config.toml
num_key_value_heads = 4
vocab_size = 32768
rope_fraction = 0.5
qk_norm = false
attn_scale = 0.125
tie_word_embeddings = false
parallel_block = true
init_std_up = 0.0326
max_grad_norm = 0.5
schedule = "wsd"
MLP neurons of a small language model. Each row is named by its layer, matrix (down: output weights) and neuron, and shows model dimensions 48-111. Each number is 128 + 32 x the weight over its row's rms, rounded and kept within 0 to 255.
After each neuron's rows, "raises" lists the tokens whose logits its output raises most directly, leaving later layers aside.

L6.down102 [120  90 136  96 170 102 171  29 161  83 108 128 171 169 123  53 131 176 143 147 140  94 142 104 124 153 164 143 116 155 155  84 131 117  42 126 123 153 124 150 140 131 164 133 112 103 114 138  68 115 127 112 157  94 136  94 133 119 147  52 123 169 108 142]
raises: "s", "'s", "’s", "U", "ms"

L11.down839 [153 120 133  99 103 163 147 168 118 169 132 115 183 122 141  54 160  50  86 183 155  89  87 125 121 123  91 134 156 114 178  88 156 111  42  96 102 115 121 180 139 112 138  82 185 135 122 119 181 147 137 107 131 116 191  81 170 129 118 129 130  93 109 165]
raises: " to", "\n", "\n\n", ",", " in"

L11.down541 [ 81 166  67 108 150 121  24 140 109 149 104 107 146 166 128 144 143  71 120 117 171 126 121 149 131 109 135 174 169  97 112 105 108 168  61 132 163 144  83  80 130 104 174 163 106 145 130  78 102  83 105 112 152 121 120 124 127 136 132 157 149 197 148 206]
raises: " since", " victory", " win", " loss", " defeat"

L3.down1324 [143 178 113 192 148 128 173 109  81 117 176 156 185 133 116 121 133 115 130 168 124  92  83 133 111 145 110 127 160 119 134 103  96  96 150 203 104 135 122 139 103 132 211 116 125 149 113 169 171 132 148 124 160 149 140 169 142  95 129  94 121 148 123 129]
raises: "=", "Scientific", "-", "History", "Personal"

L5.down1235 [111 129  89 108 154 156  86  80 144  97 127 127 181  92 149 151  90 174 121  49  98   0 160 142  68 144 106  73  68 126 151 137 141 127 158 127 101 125 165 130 168  96 184 109  99 146  94 130 136 121 105 153 115  91 123 145 147 142 106  90 134 110 148 106]
raises: "ey", "ah", "ee", "aj", "anya"

L11.down249 [ 78 111  83 117 132 151   0 149 125  90  73 160 145 165 118 171 147 109  61  93 116 103  78 131 118  94 126 108 100 123 157 150 146 152 128 126 141  99 132  60  72 152 146 165 150 136  86 147 141 123 177  94 133 113  97 159 133 183 142 125 141 162 151 129]
raises: " of", ".", ".\n\n", ",", " to"

L11.down268 [142 103 130  30 116 139 208 141  81  84 130 107 195 167 130  12 149 150  90  96 105 122 153 135  85 149 157 142 140 137 143  96 114 151  96 142 134 148 155 127 112 145 125 116 100 122 118  96 158 124  84  99 132  63 125 135 120  92 127 134 116 190 132 126]
raises: " |", "\"", " |\n", ")", " |\n\n"

L11.down787 [128  14  91 145 153 127  88  99 109 129  94  99 175 120  89 166 111 142 210  77  84 135 110 127 173 118 108 135 155 145 115 104 158 165 139 121 164 123 126  54 129 144 157 160 136 190  85 136 149 165 115 111  80 135  83 113 157 152 113 181 161  93 121 186]
raises: ".", ".\n\n", ".\"", ".,", " (\""

L11.down765 [ 97  74 155 137 129 174 124 161 119 122 143 134 143 145 147  92 103  93  88 116 150 103 148 141 161 147 176 196 132 105 186 129 168 172  93 126 163 139 162 142  68 120  94 140 100 100 126 117  97 128  54 112 116 110 106 142 164 126 157  99 128 125 114 161]
raises: "s", ",", " etc", "es", " and"

L11.down1523 [ 62 120  98   0 143 127 172  94 112 131 125 122 135 128 131   0 133 123 145  78 119 103 100 130  63 154 132 167 148 126 117 111 109  94 132 136 145  91 143 148  88 109 133 133 118 155 112  99 127 134 149 109 102 103 145 109 162  82 164 147 137 153 152 147]
raises: " =\n\n", "\")", ")", "\",", "),"

L11.down503 [103 105 101  65 124 123  93 144 114  77 187 105 170 152 125 138 119 118  47 137  81  90  81 115  81 142 156  76 124  98 108 146 125 133  91 145 159 131 109 145  94 148 159 149 131 132  87 100 119 137 165 111 132 143 141 136 139 127 121 168 142 153  85 116]
raises: ",", ".", " of", "\n\n", ":\n\n"

L3.down1021 [126 131 138 141 127  73 107 136 170  99 115  70 124 117  89 140 117 135  95 152 121  69 145  98 148 112 144  78 126 135  96 159 175  91  76 198 145 145 142 142  41 114 121 122 135 154 138 122 109  96 178 157 125 128 142 144  61 139 121 155 149  96 143 103]
raises: " make", " allow", " provide", " bring", " give"

L11.down995 [114  94  92 129 142  86 225 131  87 142 114 154 188 150  95  52  99  92 103  83  89  95 116 109 203 153 134 106 157 120 134 147 150 150  40 170 137 151 110 111 182 113 167 176 177 136 140 164 127  91 125 147 104  11 188 150  88 133 109 117 130 120 117 100]
raises: "16", "26", "13", "17", "15"

L11.down69 [154 109  92  69 118 151 159 131 178 147 130 155 125 159  77  82 113 136 131 111 153 122 145 132 121 128  81 118 126 110 147 124  99 103 154 156 127  87  98  96 186 101 148 138  91 110 121 137 148 119 120 126 113 104 159 152 123 121 105  43 134 104 134 164]
raises: "–", "14", "13", "17", "15"

L6.down1423 [106  75 117 156 173  87 116 107  85 110  88 131 128 149 153 163 189  94 107  93 141 109 125 120 118  77 108 170 179 148 184  88 140 181 188 123  92 132  51 157 130 137 121 166 125 192 113 128 174 167 136 164 109  99  94 128  62  99 144 131 121 105 118  86]
raises: " west", " south", " east", " north", " next"

L11.down300 [159 125 114 142 135 109 170 146  96 142  96 153 115 135 149  64 146 108 113 104  97 104  83 166 106 130 151 145 126 144 187  93 161  69  77  52 120 140 193 123  97 146 127 110 149 123  81 130 204 163  86 156  79 137 112 107 170 142 153 171 149  60  58 152]
raises: " and", " etc", " &", "us", " or"

L11.down983 [165 156 139 151  72 141 160 195 103 170 158  92 116 144 107 168 137 100 124 123  78 109  76 158 129 132  71 110 125 126 110  98 168 112 132  93  75 138 175 136 172 108 167 130 103 179 161 186 120 112 184 141 123 140 138  81 134 130 153 135 127 163 137 134]
raises: " into", " to", " onto", " with", " from"

L5.down153 [126 104 152 162 121 181 140 159 110 151  84  91 191 150 182  85 141 111 163 111 107 116 103 110  89 173 170 115  92 138 109 142 173 134 119  94 184 121 133  99 111 123 167 141 111 132 151 112 101 106 178 138 147  36 162  78 154  81 167 202 115 104 112 172]
raises: " |", " |\n", " [", " |\n\n", " "

L11.down935 [115 106 225  71 145 110 188 134 149 126 118 101 104 130  88 131  84  68 116 171 137  77 119 168  80 132 161  95 150 126 119 112 118 114  79 100 131 158 117 184 141 193 136 130 105 130 145 100 172 123 151 119 100  43  46 125 144  69 142 134 159 218  72 137]
raises: " of", " |\n", " |", " |\n\n", " at"

L11.down1376 [109 145 114 155 130 153 255 101 130 128 189 105 127 166 122  24 146  75 102 155  93 123 115 122 158 130 143 151 112  90 136 103 116 105  88 106 125 110 151 142  83  76 176 137 124 126 145 119 116 114 132 122  35 109 126  97 159 141 125  72 138 196 159 158]
raises: "–", ";\n", "\n\n", ")\n", "\n"

L11.down595 [117  87 148 156  82 168 179  78 108 113  75  85 163 147 125 115 120  47 182 134 155 110 109 145 101 147 118 144 104  55 148 131  69 138  74 161 152 122  88  43 118 162 116 158 131 140 131 175  92 178 163 135 121 144 138  95 154 137 132 150 182 128 131 161]
raises: "2", "–", " mm", ".", "6"

L11.down160 [153  78 161 151 116 140 218  92 146 139 115  88 124 150 109  33 162  98 135 116 146  66  55 136 144 180 175 125 114  89 170 159 103 127 137 108 192  56  88 109 134 146 141  72 148 207 125 145 101 109 125 112 157 133 170 153 152  89 150 129 185 166 119 135]
raises: ").\n\n", ").", ")", "),", " =\n\n"

L6.down751 [ 64  67 133  68  71  69 170 137  57 111 100 170 120 119 122  89 148  77 166 123 135 136 115 140  57 156 192  89 115 114 166 113 137 114 156 138  99 133 118 149  95 131 103 129 106 135 118 171 133 131 175  63 139 146 162 122 112  84 177  97 123 186 111 169]
raises: " with", " from", " by", " following", " in"

L11.down1294 [ 52 116 179 145 110 133 239  77 121  89 134 147 136 105 167 168 124 120  97  89  51 106  79 138 137 119 129 160 164 111 100 144 131  96 139 118 142 135 100 183 139 138 123 134 159  94 146 147  85 160 123 145 127 108 177 131 135 199 136 114 163 180 140 110]
raises: " (", " (−", " than", ")", ")."

L11.down1306 [124 150  86 203 116  93  28 172 128 132 131  98 136 211 122 201 155 103 138  33 119 116  77 139 134 157 123 166 101 124 130 115 165 116 133 172 181  68 161 143 121 134 161 169  80 149 103 181 123 121 133 106  71  74 153  91  94 208 119  55 127 172 152 152]
raises: "\n\n", " with", ".\n\n", " as", " since"

L11.down748 [115 102  68 211 175 192 184 118  99 149 116 148 182 155  93 179 158 177 161 203 166 117 115 134 118 134 145 146 132  65 135  78 128 117 131  97 139 163 130  67 139 155 156 135  98 123 112 160  89 143 160 106 147 194 178 104 102 131 134 108 107 188 159 124]
raises: "c", "gl", "h", "n", "ff"

L11.down974 [121 131 127 160 145 130 233 149 122 120 113 113 135 155 105  53 151 127 134 132 128 158  74  87 100 127 130 129 184 162 122 170 121 100  88 145 154  46 154  99 255 166 135 156 135 150 100 165 117 172 141  98  90 116 118 154 114 148 125 145  98 154 134 156]
raises: " for", " than", "]", " by", "'"

L6.down856 [ 94 155  70  89 124 107  96  93  45 122  83 107 153 177 113 157 130 150  76 101 132 116  86 125  91  96 134 131 123 143  75 128 112 119 122 177 166 107 150 106 135 118 112 126 135 205 145 113 110 157 151  96 103 132 111 149 120 135 113 129  99 160 183 157]
raises: ").", ").\n\n", "\".\n\n", "\".", ".\"\n\n"

L11.down124 [109 182 176 122  99 147 110 125 162 112 117 130 111 143  66 157 123  84 125 151 157 158  83 110  84 119  99 134 123 108 155  97  99 135 102 127 100 172  99 130 103  97 140 102 142 204 207  64 149 112 110 114 163 189 139  91 169 104 151  84 103 164 131 125]
raises: " in", " on", " there", " at", " he"

L3.down669 [ 91 118 138 178 169 140 205  94 103 140 100  86 121 125  82  81 175  34 132 102 104 110 107 208 170  79 138 158 138 112 106 107 130  66 128 121  67  77  82 158 109 109 166 140 141 131  86 143 122 153 167 116 154 112 157 164 162 120 179 143 109 146 133 126]
raises: " in", " from", " by", " of", ","

L11.down545 [153 133  99  36 116 157 167 121 147 155 103 127 128 145 105  58  92 113 119 146 154 131 107 117 165 139 176 149 112 144 134 122 147 158 138 145 122 113 119 125 177 111 137 120 171 102 137 134  84  82 156 151 116  89 101 130  72 122 105 106  93 143 121 131]
raises: "11", "13", "12", "07", "16"

L11.down125 [159 143 130 207 115 123  85 131  90 137 140 103 119 139 165 182 124 177 162 174 161 104 155 192 160 132 119 102 160 106 210 144 122 175 146 171 115 141 129 129 115  68 112 189  73  75 108 119 128 165 159  87  73 148 160  93 103 174 113  99 163 170 129 144]
raises: " taking", " making", " using", " leaving", " creating"

L11.down346 [145 116 178 128 141 124 221 127  99 149 115 101 158 233 105  56 188 144 108 191 151  96 110 164 139 124 105 116 172  82 126  65 105 111 143 101 150 132 118 157 118  97 131 155 151  99 152 112 132  81 125 130 196 151 153  98 157 199 165 171 187 136  78 136]
raises: " to", " through", "–", " into", ","

L5.down720 [127  79  88 116 137 164 121 114 111 129  94 107 107 162 112 152 122 151  69 200  91 108 154 149 171 125 148 161 181  69  95 139 113 135  87 119 127 107 134 106 135 111 155 160 150 181 135 139  92 129 129  80 104 114 143 110 143 130 196 135 170 129 121 131]
raises: "===", "ff", "Sports", "es", " etc"

L6.down1271 [114 132 124 135 117  99 119 183  38 158 119 105 141 142  93 162 141 106 142 148 130  69 110 104 141 140 112 151 100 118 172 127 184  90 129 179 143 104 151 161 133 142 189 162 104 183 178 151 161 193 135 137  86 120 104  96 170 129 159  91 112  96 131 187]
raises: ",", " with", " and", ".\n\n", "\n\n"

L11.down744 [151 171 184 177 122  99 144 154 125 161 141 128 148 139 104 109 130 101  76 140 118  86  79 129 140 111  99 124 203  76 130 138 159  86 120 162 169  78 114 115 115 152 211 143 125  99 148 111 169 157 137  79 185  89 150 176 115 131  76 120 164 168 102 134]
raises: " for", ":", "H", " by", ","

L11.down211 [195 114  82 106 108 129 131 174 100 163 113 131 130 143  99 128  97 132 136 131 131 121 138 108  76 111 130 142 127 110 172  89 108 125 192 105 162  91  36 134 199 185 144 199 196 179 161  82 126 126  90 130 146 120  64 102  81 126 154  98  77 153 164 108]
raises: " river", " north", " south", " coastal", " limestone"

L11.down260 [174 174 142 167 178 125  76 114 116  97 160 167 127 140  81 170 163 110 121 241 158 125 122 159 133 118 126 120 153 136  82 133 176 157 103 161 121 181 104 147 116 109 172  57 123  98 150 155  93 181 188 148 163 129 131 167 125 127  82 171  86 126 120 102]
raises: " suggested", " had", " reported", " revealed", " could"